config.yaml
bias: "none"
tie_embeddings: false
optimizer: "muon_variant"
batch_tokens: 131072
seq_len: 1024
dataset: "wikipedia_en"
MLP neurons of a small language model. Each row is named by its layer, matrix (down: output weights) and neuron, and shows model dimensions 368-559. Each number is 128 + 32 x the weight over its row's rms, rounded and kept within 0 to 255. Numbers have three digits each. A neuron's up and down rows have the sign that makes its largest values positive.
After each neuron's rows, "fires before" lists the tokens most often just after its 100 highest values on Wikipedia text that the model never trained on.

L6.down357:133122164125118148052102118131087071140134112153092102152180152155108130183075151108134092171164103133060111093096091109174125122088150067153166105102168159121199097138142063109157136120183138104154097027158162113120130073087128141143166157096106123152148074132040155156145072116119119109093118157171128118112130114106102157068102124142173107153187162113143187090115084074129132142123156129091084123210095098095112075146128142137149126146121138120146129141133137067114135130097143161118108157099116105151137137128155149071103142153153157136188142146060102084118138119151136156
fires before: "s ", ", ", ".", ". "

L6.down1292:089101087117147140178101185133147138100078161123164133184100139151052126152117093129167188101130129150112119089089111107137158144105105144090173116135095136109114139136168131134112115149097112110181146174111137146081158075118178158071124137092120081114183123120182120144138117091119109117089120111118123134123138141136157150159174167113160140042126075131166098178143167106083074168141124121119147116099081137124110132136089117132071111095138122132112147129123142108127124149105033152128101161121161083077098170120149142163097154147169086085135134140152097118108179185156121114
fires before: "of ", "to ", "for "

L6.down614:138152122129080108114152196131096145093183112090112121131118132120143161101050045159100107168212136132169110154093103094138060115074139066122138082107167166203103150169140171123113134120077189095081105174080193137114138144111099097120155161096167141139103133135143147152137104107115131170191176117134133147161106108159152138086097130129125206183110202061116120094119184144148134179111153175132112168096124169129130119156168163174073151103178170168163180149115106167111070084177046110097171126106086119127134119132170100093076157148095170157120109125164122094146109122063115130
fires before: "\n\n", "\n"

L5.down1189:103121066117138192135188125119146149112103114132108146143107098065103104112131061190154139188101184118142095112155080173167128139151158221107107147114131152163099155158134176069065148127077099111176121117128139136123155107104140128100141139079135177137149135167116151193177118135143132138103140131116133113099126184116149141135194112102103113169122100145177168130102135122099118107125085168090105123125099102119100091144136141121111103135105117118134141086141085163104089066133123089129152134183119142183110105092140204181142126149145107137170125121170125149074123103171093116
fires before: ". ", "| ", "s ", ".: "

L6.down1520:126123110128103115139155124196108123124129116092177114088144210135152149141170143137121180157114097042130117120117109137121126121150128113086141145136104124162072116093070194122138106106126124070076163195119153069156100111130138158127115133106140125195106080152177171190144125107122155161114199097119140169113137154078160150121103111128110133184123137110115139103149082070098123109063088140109146116162123117088097107118135116074114094113115124069179123098118107117098161044151121130108108160135108073118101149097104137128155117143139110153109147130101124172072117138078150101
fires before: "| ", "October ", "December ", "July "

L7.down880:146133126168129141167130177085129096105187056133111132087113142188100124153174141124075136078085107174095158095142132108106106144185129148083129084138142096120140115124143170159172129127100109121190151133158053153132126135136136118068123165124105111140104157131122124134120126150131126114129070136127198109109143192087081130140138117110116183149083103118080184109114084076163121167124121126174104151124157149091131133092120118091202103126138071121112152083157094075085164105108122156127111172165132167117168125162139111091113167196109144194190123107151132147108141084157120115
fires before: "|", "| "

L5.down827:145125157099130057122050059133109119141104099167120132172117133102165148103117113098160139124115166163062157176119107100116141073156120114118144065126141093126101163139142131149097148095121160126117164153131079097169163150096092131152112097126130178170132163113162183148124104166149133140138132091122153183092055119079167112121128151119112128153165143150137113123144131123143134179123119171128115158103100096173159092116117142143122121091180092100164138109131132159145139152152096162047166201090210112087102090106133178148165104126132095082112131089167122130083129073085086102
fires before: "| ", "–", ","

L6.down285:120098085152080145159088135100143150149143143162080102155043107055115139146087109157099157079156147090131130056092137116160138204113107169121131168134091129140160143142114127154089080124114072136128118110100076095115131132148210149151089164147166101127146152147162239154162147121145164187119105124120133169116094103162168222127118129157116144103165196183153130127140099161103145119120133148155132105154136106114115107193108097112137211168135162150132118114129141164091183161089061147130107107106174153126202148097108126106148182162114123158164083123101103134060167117127146110
fires before: "s "

L5.down1281:155130126133185139127122084033085150159136114144184072111048130116164162174178119163102099095110119132136108118138126122148139187177146171167148145193093111146137129070116123132084115117180200135115107147107160153087112116167130133054163127120139109158074162116176122113133151161067163113176104192123037119118142088121104132114105075132159100113102087114139117172182149101127059089121148126157124170138065143145109143154129124152089113094141113136144117188137201135122144109190133083153197170096168103172178051109165149086148086161133127132060159128104169134138078106085114088
fires before: "\n", "ey "

L5.down922:072074116147109119098088112109164125091137142206160169165112133163099162155169155113130092093116077102079144105125052061063096139091108156064107130199110159125131107105162072128152122154086131156099100061103145109118139167113136102128183088178130089191116132163106117139205133171128103104157088152094068118109140120124097127105066151132141092184115141146154111142140111140103139131126121114135117105124194142122054121111162072126144169190136105124129155112130071129112117095094112161155154165113127092133069120115097199098128108166082095163162133133105062093103144110057159155
fires before: "\n", "\n\n"

L6.down943:121152132109128138146114080182150066046098104103067067124147106120117154136115104139146125103122082057138135143183177130106155115124154133048155149153128106168139162141131035117104083048184172129088093075101155091152148181124097107190087133085098133225100144179151135119107155127052086109143182129106066088168171121138143104074162139179140118148135173117121145162132099176132096110190136143159125117138178114155171067101198124101111135182092171111136102121095139122097116131189149140082088154090148072151112129127151146149105143189121136114125142126168099110169159106140129127
fires before: "–", "), ", "— ", "-", "); ", ", "

L6.down1508:174114127158157110083114139130067121163104150184086139170191159167137079107142160152090117095068169060160187211145140107174134127108153086125115193151145055116165101163143114144169133111152255159129116126110109131108163106148156091095151152152126093097095090097127142201068135127109123131107115156118247141123155118221126081131094136134117105099141107075138154096178162131115112157132126134135131152140133172125135083075176077166173172163147137108101101186135106160140114134073146091182154134163167138106117187088135123100123107160148134143145140185108144083184090162122174136
fires before: "the ", "a ", "an ", "his "

L5.down936:057084117151106150104087134112178137093175086077145121129148105077143058110115127172137122146153104108106141155143109138138135136162104162067162163166134089085127148084148085111090102182181117109140109120111115161097098115127081139152182115120102106104150116133135101156106178105114083099150087128169061102133144119103146101089178075105090144160102199122066148132140131123127108098137108099121146156140150094139080108133089094196047121081140109103088131108131180156099094111141095203109185119183082146113120128070170128120143102157156154121151088106139140158108186130135119133
fires before: "s ", ", ", "ics "

L5.down18:142127159100109091180096116148093193113129136130139104142124117110099112135189174082151173129102090138083152116102048115099139175106145158107097179102110140175153118090096127086145153039110142098162126191084153144126102139099188154196178113110117130142151126143164091142152160151106122133202134066123121156107117144074196114151135076119127089141118161125114121139159125147180085154116130070146115151072108110150155070123148135146152114086108160186139132158085091104093088099060089109118126140161116123097150135158141131182089138121180108138139068097064145180120090148160122159
fires before: "0 ", "2 ", "1 ", "3 ", "0"

L6.down1072:088146096199152116059120119183105147138171195098144149175071176112127097015130077115128103137142044173167153129088144087143162110118096118098141139169101146149069178164157112133141126132176158195114086112105138175145111113094153110177101146160144151084153116100154121091130094105123192172094159142128116146167101120122142102179105145144131137159133090146114185137093171093182154134089089125155126103106062164150134101168137066116147179116147108071153176042103161135145127113158135109158164042133117142146152146154151175134120100128162103134071098165090138173127123157216092109
fires before: "–", "s", ": ", "s ", "). ", "\n"

L6.down491:113100172069142130126079079113076130132056107112119084122112153140142152142136152119131123136129062152116077143144094112123132140119076067097108146143113068141106114088165128156120192111181000117153118025113179134122158172134127128142126097133111121082123122126088114148073106110115222102137146146141109105124065144107155083128109189110110101154078143129140158117171174142093104070157095049179156109113120110160067139124128152067137155152121116077079130205080139131135101127090121111116127151125098130113124048139120170121155131089123070197101145115194094072119143091138166129
fires before: "ing ", "ed ", "es ", "s ", "ed", "ing"

L6.down1478:052123142117105219137095201110194139126153096150122117161126092141147151151119149134114143150134156118087136182153143149169085116133076074136109076146066081136136162169122156131186156174151117115163126166166106218087179113148153154094136206118134090101118126125186154140177152077098123145129213077134145154112107181034189108130164175168141108112076109118138135119128123176096138103137145109083131131081111133117179126132136112139149054162115095135124101112151166145120183062107102171114170121128105104141116160188129135128173128147100098110114160108130158142102117184101114171
fires before: "|"

L6.down345:126123186168155141162079144173107090129087130118113117164130144110110185159087201153117154147120077134085149121165079122148169123158081071142083120119139069095094157117082122158128135120105215082126107147177119100113101126092161137112105106129065158083118105128101110105159138155163101074140079064095166110127127151181145114135172123200172163133159091104118104092160210151092108155116141132144142161122158168087171084129091088125084121104165139086177073175123178083110090153125047144151129152196098163130117085148163113110128156082141120091099095138136094146078111119156133123
fires before: ", ", ". ", "'", " ", "–"

L5.down475:118046094113161184098137161091159145124120135108137106139208105142129164069134101169203130178091102117091173172132131126107105070102163134061091204158135082105108104120157101136168090133161086166193076154089143092060122117115155119128113151106153124118120135118172065118145143089079170148088128180112105127133102122120096121037139087048148173171169137100179159118116098133145130114156123145069164094150115101120153182112100125189089143139116156125206117124139130154099169123193172163158130120085110100126101130099192127082156186078145157135171121143076138152102114097190084186
fires before: ", ", "September ", "| ", "July ", "November "

L6.down240:130170117075110164166082101116143132153112129102134056108096115081096141094104111109128151143147157117131231226122110118154157168138100167124118049090115143134092142128105126168198108129078152150140069121143098104118160115117126178108097149123127129117186110130154073094133134098128094072107097108136159145125134148155126126164163131113077153158131126144122140136075114173141088129098130162189153129142153107099080148165055115167147134078127093176107110150170093173138100133159093131117149161121180167157053090080127061124118156111129144094130061174101154133150089133154103083
fires before: "to ", "by ", "for "

L7.down562:148116113068098137158147145200113098126161103101084113082145103151121151135110119155078106120139163048121130106166103201092135128145076100168107096168106178133129128128141143138114167038141110181151136235120125141103082028147123120166093162135113161135188128148073176161112170185083125159102147170177103115164091145108133157151155113144167128131142113173137100115129085136142088142183198103105187138119141106151144118111124135142161091146151059160120093102140086166164051135131137191146198118122165131103153143171123080097076139080103168164165183096123114092087113092141097140
fires before: "in ", "to ", "by ", "for ", "as ", "and "

L6.down757:148129088091117142078140125183121113161134093138177119131127133162094086157169103171174133137081122199099136083148101188109113147153150157146117098097091143146169145156127125096133138085045180141112051160104184125100115101186173118138128125105141145098109157102148095141112122134126047182151101194105098095138087049127162142129092134096153119146115159125103138099105123128189111106124168146097205099098149138140097147095140115137128105163197103094106054122108111151151147140163177170166066171148097144051188065159085097108145101097108119169193119149081156118138127140132180118
fires before: ") ", ", ", "|", "'", ". ", "; "

L6.down442:155121089145137120146091127144218094116087054205177141128147129113105061089121126079154198148105090149066103103162169160086109137156139148084124146127126160132147105145116157125074141109122104071131187092143128171155118167128105144154109127109145147147120121120119167119094106138109080113117130117114162117067189120081187092111101152165114158116058166184148116104126096133162141145139134105105116121139177107194116160084061109086149088121132092097149093064092099144165133154116149113128139140117206133127169130193112115117182129191118109128106138116113118138071158112085136114
fires before: "200", "0", "201"

L7.down238:144150142104050186053102161108125064127162159096164099112113170136105133143078109185116126180105139153184121129109099075160069140119151134107106169122104166127068193104147053129183135185119177119133107121140194101095128076173106165166100163113092153112128090156144151141134116145129118104168128109158195107176137156165088167192081122092163168133190137014170116154151119117135131100151127101093117108141134139062043131128115084171113146143163127143122089139132086079111092106179122158176168064096119081176157152179140107097109126144123156133132118138132117140126156162162131124
fires before: "- "

L5.down1128:117182138118159134170146088113147089092183126158145162150135102108117117141134145141075177173123120119119094186117117143072149142187160116138115142132075155132182134122124119121143124168113142140119108175126138097118196162120200066086102117139094135122185131087141055140164176085145157156162177128122137048096142104136174127133122105131151145084094086138128089140122129172117205104126069121162138170090127144161116156110174138161070147115163131190147158116115128135086093105131143111157104133039118169118178071117126149127141120119151155131139108084125188082085134167131158117
fires before: "\n", "|", "\n\n"

L7.down827:128097155134184140099138118127091139173092147146046114106164146124089175121163168079133106149059090119151156106121105145110167104123117168127137160168048168159091084172144123123088158133125174139136085194186211104163125092150095121146189123099116139085144115049136152130110152126102158150169144141154182156153175122114134120117101072130090158178162062116163172130075144127166102136116155146154088122095172141082096108159122184077147116135105131112087174147131108156121096191122111157084139152141134154130143131145147169158078129132152069148109110137079124140091171066102115155
fires before: "by ", "in ", "on ", "for "

L6.down829:116163099138183171110130095109069118130155108112103120126139115079124104162121110126164135082153124160137124118149166107139116160161144162112145172114109168124186151128142146109145203183054174084116132084192150085090167103132124093171122113099151157128097100141173155110112111091133141152152146170122126130128125166132158069098115096098155100123109141117163122141127167090164184160138101136152081137196160128151099125116125112093139096084118145060156102132170146125144149160162119163128109167097101147118113058123125188184121118117114134189194149128144110158123120108115141122
fires before: "\n", "\n\n"

L7.down1429:120098150086175148135094160113086105113107118178121132110073119059130205186111098136115169149109132133113074126152123153128036146136116094162167095164136177208111140125131079138153111125076116129159124189140096098122086115118099158149142108106091098133119112197084138112137136140128129108070108112094118126098161142147131128103116151144135132148122110093154114166088122166192151090133098113148107122105141108090064137133079095116091136152128122101105072136151109109127116120157124155153138132106143129105152114129078114187116204147088098067049114135135147055162171159143109105
fires before: "7", "8", "7 ", "8 ", "6", "9"

L7.down525:135141076178129075121084151146096140106129173092166162109169112073145135121056122160174079167109093145107149117079072157125070143032127136106177078090177126092138143133180132107129103107115137136088121167139062108103116113130157155099111119105149142153075084126119112126089150106061139153108125145060137083116086139114144112189115110101162152126134117164099113087116140135103098094134085147143156146099125197172116157117118146165131143157197135118138108182121161130044141150081125176116110088145105120102191183075116139205143109137079154106159123175115122117142152195125161106
fires before: "\n\n", "000 "

L6.down379:045174177134162091116128140122121077125070137115104078124114132127133179094154136136134157167110137106142087118160170097158106107066137140108127081176122133131174157159112108081065179146164122171131075123105142130088102100110064159139115114125132121150125108161092129167120101070113130181173150124133146139169152150150098082185169141115190100185150106118098148085090089145177145103117124097116145123115135164141090143123091149117121124137153216092146169101058153145157148107107123078109131138091181133147176168111098100093156096090111145070134188095158136119140143119176080057
fires before: "s ", "|"

L7.down1316:189138093065134117153109051131120170154155114171154161162092115153091153098167177134139084046148142121107120148133131132142143182092132117071109172129156129126122135128117188108145188167150101179123110094089150073122192152141090157107115145090071138067111154112144125140131167129163164136137133120128113121139136130099093117131096143154065081145082143056077150146160175123160163139118047093163080145133076088156096134149158117160174161147141086196150093074105158098142110118109082103176157133109121067169106159089137057100049134081128127168121136132094133130172129072125172103
fires before: "\n\n", "ot "

L7.down1393:137105098155102131118184133187147171137149094139126155126199129212083102149133099113105126162086142109174129128153106064072117116111106080110113101099141107119179073096075154127117165122116059106134140248121192094123166104119161140110136112139100134150088146151168123141137088149145112131114180114134161120167089182119086139153118126099142155093074132147087124122176107163144142091144194153156097131134095144122093134125157145131162133111088102199139099075153130154078173131140172109146162156071097132084166129115186102145098217146093127095135121129097134117157158099131142177
fires before: "| ", "and ", "is "

L7.down268:144130154170076118160112181159118138065086094149107130121129166101144109127158174108150135083085179084133187090141110133158101126140106149119124083138115132127148150182133181146152088137152034124149095175079094158147129098107152163115170134107128124097121101185144155190107148184187110168117156132088140111109139138165111123111091095192157119130098142159159110075119106106156129094092148152117103122121169107110060113097174155099139123126104076032113108116159116136141093199139109137083202155138127098114198075155111126155089101086130114104118132159108164089094073164132151087
fires before: "of ", "from ", "in ", "by ", "that "

L5.down326:118122125157135121116119155093064120096118122157124139106137181139133141184136151123140103143112099122083087154063118141180146104106078120155121106161140144161161158157094125103094156099142076119152136092141072076128157168191146120137082129141150163106208123134203125100098150089096101119092090159144113127163143119174130101100116110117136119069166118092126127156151146105139187152183029099095119156140131085130110092091180111112103159103094151089135173147156137118184128117142115095133174150085178107126107094095142095154180166074145123113085141077118139123075190141123099155
fires before: "s ", "es "

L6.down313:180105143152158130177116095144121119094063090120154129184104089078113164117126160081099107153106103127130092150107157132128081125138154094168114183162111101071218141109127155128136115163115125149178098151105116081131101100094155176137129117122153152137126143093058139113136157138070163158166128120093156119073064111063101101066101169115177183131170111134186143157094155129141072175171052072153170196077105114162069126118174177092118099057110104142100078122155128123085147118118091200126140178083104093148134134138156095088117100119122089133101109140170153134155104097137092096
fires before: "0", "s ", "2 ", "8 ", "7 ", "3 "

L6.down198:149069122119122114120108094173067111149127167148115132123160131166113172080145204107146152147107125116166099058146132106137111106154058148140129158145100162130085125086131140120099106152139057145109149073100113049103118114111120150049136093142108128118158134149173126098184112171156110141112102125145146151112108110088137183155088119203113113168141134141140148159111079139161138067185109064128123135109109117119159107162146147102131085138168155092106139148151115151177111192135083101141072195096135162129097136187081135096141121062150094112118175144154123083130085128088106128
fires before: ".", ",", "” ", "}", "-"

L5.down1525:123118153089109186132084183163159152104125125115148075163143168133167116140177104150114125111106084124134120165063131165115168192155084169128110138133173078083101102066122115128149142119159026148125115156151097096108143136102104101157171161116147137098123109141114221159129126127141118124079088095161190084079160092165157135092155195146102046112099167133097100142103125157154125091066168125092128115081099178163158132149125160079111142166171146075110155122126096061178073157103129133155110105127108097120136084094117122155124123091139149181123119186153179112106099139059092152
fires before: ") ", "); ", ": ", "), "

L5.down652:159124131136124145149141067163136118150137154159052147105168087126157110146120101147131116070123146194138121163164118194148131146131117135128126151123169115143104135164192069164156099169109112101163084089117148082130191131180140134128133176106094172153084088121128129122155098144128050126167116114095110134147149110153154152132122134163081137150162163115079104088089121127108098136116086144134114141085062134102075127091117121162135131186116154111190133128149100051147113133103149125136094123148119158175147156141133097133157168142089144163149150146183128109074094146111120153
fires before: ". ", "\n"

L6.down27:088131151145144130098144128196083137156168103073147154115127174092150141094118133092034068137052148176149148132129134095122174191075143116077122131104181105127129157138149152161179103203086143099116158108178090087063090095098170170125114152131131138140185101063106099132083106173120147107076127125145104073129143106084121092153156133113120153141124090165109081123175133139156102178153104165206172134125127100185118152162156137103123097098112185102113124111151125086109087127125166085136143083106123186148206159087160095081098113118162128081122177149120125111110054146128126123
fires before: "\n", "ops", "ex", "is "

L6.down48:112177115164143105137076083149128169129083106121076095105035132173119124134142082088136185130098121038140133155193102088155155200120169081120156121132160155087058135203094132099172092132082156072136076136075143113108120088147148106125130146169120126082103146101117162153062146147099087128132145135073139114155119144109122084123092121228119110104132162175142177106140101136115114159165196169155144108177129150102108136133090189130136137129129095147087157090162149064109109152127124181098158120095112144139136047097130142145106131124115108117078131082124071106170162068131060095
fires before: "of ", "and ", "from ", "who ", "to ", "in "

L6.down777:152108103095116123121089139159121113161095144197114114100223097151095149129200095122095073091135124112065106095125156129089137117101099118188141093065093102109140158133149193083111109137127144169119140072137131135123088129071131107114157123118130127071133133123177123142100137146118126137142155163138102102049157137123117093137167140151138136156102174112115162145097122151125158155077119119085161152092184094083112149114107090135074129132131109115200136107112162115237123109153144169129064135149152118142140100159160118149153100041154154153118123162118076156124158149088101117
fires before: "0", "0 ", "1 ", "3", "1", "2"

L5.down1381:102183097098163105155108078086103170114070126150107138159133203126142086150121081065129143126143090122081110065093114150169139105176127131149109138097084133071197154170130131115112118114156151152097118138157150118125159089093157096162126107090142100120116090136174176139118140106139119126118104135078123109072114175069166115103133157127087150206152178120119140109112086119112119130203121147099097170127109164208145147092137122060132209155127158122076107128124159102098109102111093149176145100085075196094142092132146133043083139132094164169167147172099118160100121152077159109
fires before: "s "

L6.down1086:148102113161087132146098127198145133141089132157128110161160111146084124171145134149107177129144073078105181124157139120088054129117101182125131154154103130148119068196152116117105169165161081105171148155137119148106093173150103110104129133145124117115170158160178131132172126122121165100101111150138109079164163151053106150172174162049133129144121087113126083090069122064130055117136120083102120148079162160160106130156185135098126182166191125134126109137087079144101142184175133140146070151126140103150124168156014085104192121218119112107135126043107087164144143124081035133
fires before: ", ", "was ", "is ", "were "

L6.down1013:100154111104164134099094106095134124105189133140118118097136126151133188217095100194132158099154128112207128102074106092104141145132104086128115180178095201136130098089079106170127151155116080140034108145048129114084084112087148166128164121132118157124138127167136157164123082169136082120155148159203152151158149116161122101141110106153151099115156146119115155126112130149129126113063203115106136144111148102143153127119141165102136120158089132152158163062125120117074111095155111101195138137107124097152105139115135123118130126145085140114137119132143094141083152090100160135
fires before: "to ", "with ", "– ", "| ", "–", "("

L5.down124:183149080115129126141149139131166105176172224106070090166162129190139124184154108123136121126102149130123108125138182143163139102094119130150115083133114141111065132101143113159148183202146176120168151119117125106108124069083133071177125128130095153159117110110085079093080139165123181102100097131127102135159104062186189149093178138122085185119134135086194169160142124176135161152144122125137143120089094106131135110123105178111171126078115073072196112154162162192198120212090067125097044083153120119124133167120072118045074118163154063163117128117131156117142120129128142123
fires before: "a ", "an ", "the ", "is ", "a", "\n"

L7.down6:144123173175097072131130153166068142143128124107151170197099105102198101132111138130118083140091157082109117125136159122145115108137094147118091141100168159102161153136117161070084193101103239085125140174098172102153112103119164121115095113132153161091164107148157131138039133168154116136134141122119170146123159109098102141119103158132112067152128139181097091109116148119126089086130163083198111141117126116097163101145133123119107166197178175138079074146140097163096090136142163069181123180127139145087170154134107133070178097067163122120093103100164154107132133140100091096
fires before: "the ", "a "

L5.down909:114077048124141184131112071152162114142088142045144138125096134149088110160153124197112120107129132147154142121154150139137076093108092157076120125085168115053130135146140129112103120149106148159079140113093186115146124050125142136123127154104184081074098144099143083131135135180112148109180096137083174094124127156146130149151134034122109176130094175199124103148090192123138148087149149181136159133116162128137121070185118144114074110162147158126150132139124086100146109088055143143150166127159026159121167071118133155122153108066089121100108115117126148170148195181162140132
fires before: ". ", ", ", "."

L7.down972:140072121152166080124050141135129128095058097105083153166143098166165133186082104145119154107160129128093143156182122179166086159145072131104121127147120179089129113155153133090165123126168190171068148154105131118111190138175154078132108152112110110060146097116112137095130157195083178198104179159097160153131082146091105167155105086173119154143138175148163206149088091169061154104093113090117094128162160157112129099108089122166185123114204098165138099137168123169143131122170173117157162160162091086116134103125103135087117152117130160154173165159128096142154139119114118117
fires before: "| ", "of "

L7.down47:169164129117174169104157071185140163161163034165081096103183125162081080118097106154106159153097121093138154128144123081139145137178150083173117158144181103143131115109134099126100166130130143119131142118160105143157101186120096128142128103143096148096140081062121078115150144134093139120163177208142162151122140189090090113120126123099151151116092096124126151119155124093163094109091111109120127101107192108114101156147165054108134156140173110126130159097113092125135160155133138168116103154147081114154092159156051056168101144176093069113163074105146185134085156115116115142
fires before: ", ", "was ", "'"

L5.down44:165123088112076170133141080119162141072131139113108144108121107172208144147050168202115113124092121156097131087137132109087096047084178114093049152148162149094081132113106148105121105089040094118133131156115133149181117109178085135108127099103098109128210158159115122155117092108156154102110117103077106162159107081135145179136181178166118174137153144083158171111110113090075095130115130113098174142052156118136131092182082107147094120184121144129152064111121106165148110111131081105184130160093116134174133102114110114106150099121117078129131051175150177119147086115157126100
fires before: "- "

L7.down1105:154110119080124056112101090134135109152170142109111119157160104107134104058132070102180161156085127137103111147123122109174089183074138146148141142063161140131162147184183125132184117136140182102095145159121157142079139174139130037156149117097094086181142155123136092121119161096103100094189160110103107114090138175115157127106118139130153130164215147110130153123153163125135098138060126066169149181107112100118099064116144121125214092098116164139142078123174150144191090106118113090174108135118121156134105132143124152168152172123201133106160089081125112182082135185195103116
fires before: "\n"

L7.down806:118129092107100136139109127167112151148152150154168177138106114123118164127142128161082158141151099071125121137118063159159062140106081138157108133159144146128155131113139104147103142150061153152119106205142095187177188128192047151096148113118147119161164135042192095102128142132129167106171147153152142150149138155082173108153162078133130104154179097087085143089154098122179106129126160172148178121184108147079123129206122091130146150126155101152116138151106129135170160170147127138149092129075117133174099191108133169083127107133121102227106098188106144107084168141143170108
fires before: ". ", ", ", "."

L6.down1438:119107140163230136051118158146124144046133143122170062150094120132102169189138117108132153094139126143095160162100152032123093149145152092094116109110091111139163211041146093175133126172117183157145193190145041154089107119146170138117133148113137144141105066112102184070184134089136122164117163131144154120112102158105161106086143130098072155131120118135085105095106098124104136126125118125084095124115100082119130138211141140066107133117145049098116140107165123123108159075129120139062091143113115113174082129180143178096168117129089108068126197139189136126150179123156148171
fires before: "1", "1 ", "0 ", ": ", "| "

L5.down138:141142117124068137116166087121101152179150187114135081147147124108161055109143116103191156157129157147140080150181143127072115099118031154108155155134128153065139158152114141111144160138134210137151117012184126173147179133148135111194121135153084141117101123127227160130111154127119072119128082079145143074131130127147139191116193150182118123109120128086157122131128121143094159149127186178124113121218118176151152125158136111107121125085148105093146145139129171090090109192127192112170122055121186092093120151173127071189162157125148100122094139048086136192145093133168156135
fires before: "2", "0", "1", "3", "4", "5"

L7.down309:148087190130103112101167112109062071103139101178131128160115083162079109112147149142156135137156121134133026095092073141072129155120114140139187130157131069104150078099139109158177140131127143135128137154119059170126151115138096107128131133122133106052115143136176154115122142137074147100076097116088104100138121093118162077084151105108121108152127122126152200089131112170148124089078137150107165104106116150101079083163128132135143090096123182123156103153168109131111202093146120127085130136209139084153103155182206160162164075137094170077139150123076171135160166126127121114
fires before: ": ", ", "

L7.down83:166101091121132206131145102125148170112164159141172121151109115107129073128197094166104103118108125081145212113145111148108155255101140117165142100105092134119129137130108159129113117146127137070105101161131155145108141097209123086152109152065104157165115135131124143132136146178140116090154127149079071136159161122123137131112146192207121158095135124191113078110161179110095110136109061169114133102175140124140171119177076068146177131093103133194125130143168103153159146154155078126179082159049132201117171118111099121103135097111135076117083135105108092117186202135096082126
fires before: ". ", ".", ".) ", "., "

L7.down27:164131114156082144137163117090041091152130102113080126232150091105124155116158119073155154140200134100140112137112139080102130116106174121145101165185155071148100096217090122189106179161152172097164118073094144155119080135171143153168078070167129072068109185099152145123160181165086125133107098140133115182157200162124138065115101132152091123032098164218107152113141134086126179133082156141191127125127117152130141130108174146156099125180124149087061140137136095147148118123168192145151124113178140184120143142133139093093126111161166115055031131124142137179147131192088150171
fires before: "| ", ", ", "(", "and ", "– "

L7.down307:128176042185131155169163153129114052087112092066129195168144158114120192115139112135147123156120095116117042084149113089121127174181143135132186170098054132141136124101084138110108124135145177168022161172160155149134126066185118061116139109144133113097073078097134159135148107131173145133152142145171168121112121129099128131113135134141112130103119144161146155131165164186142126186133070168097081123125063173167067137090163120125153101115179106131063102103116141114155143134143115149115095135083101123105133094173146128098109154099116107058089133123134111162112133111099203149
fires before: "2", "2 ", "3", "3 ", "22"

L6.down993:146139124122163079082170110181193100155164088113085100124155158125135182145178128111138090142135154101096136131174147086091141107139083141157155146158069111098173132134093071097106127136148104145152144091106103113124076120180109143082140142156112144104098149100158074142168166086149108154118150102145097151146090168112162132131148115110098142114129130169142191144132129122121109044130131173155133107161113179159144129106162131134132227124148129167124098158131106147145124115091178138080091092118092094178127131116119162163088166143076100065117091117144129163117107092068119144
fires before: ". ", "of ", "in ", "and ", "for ", "at "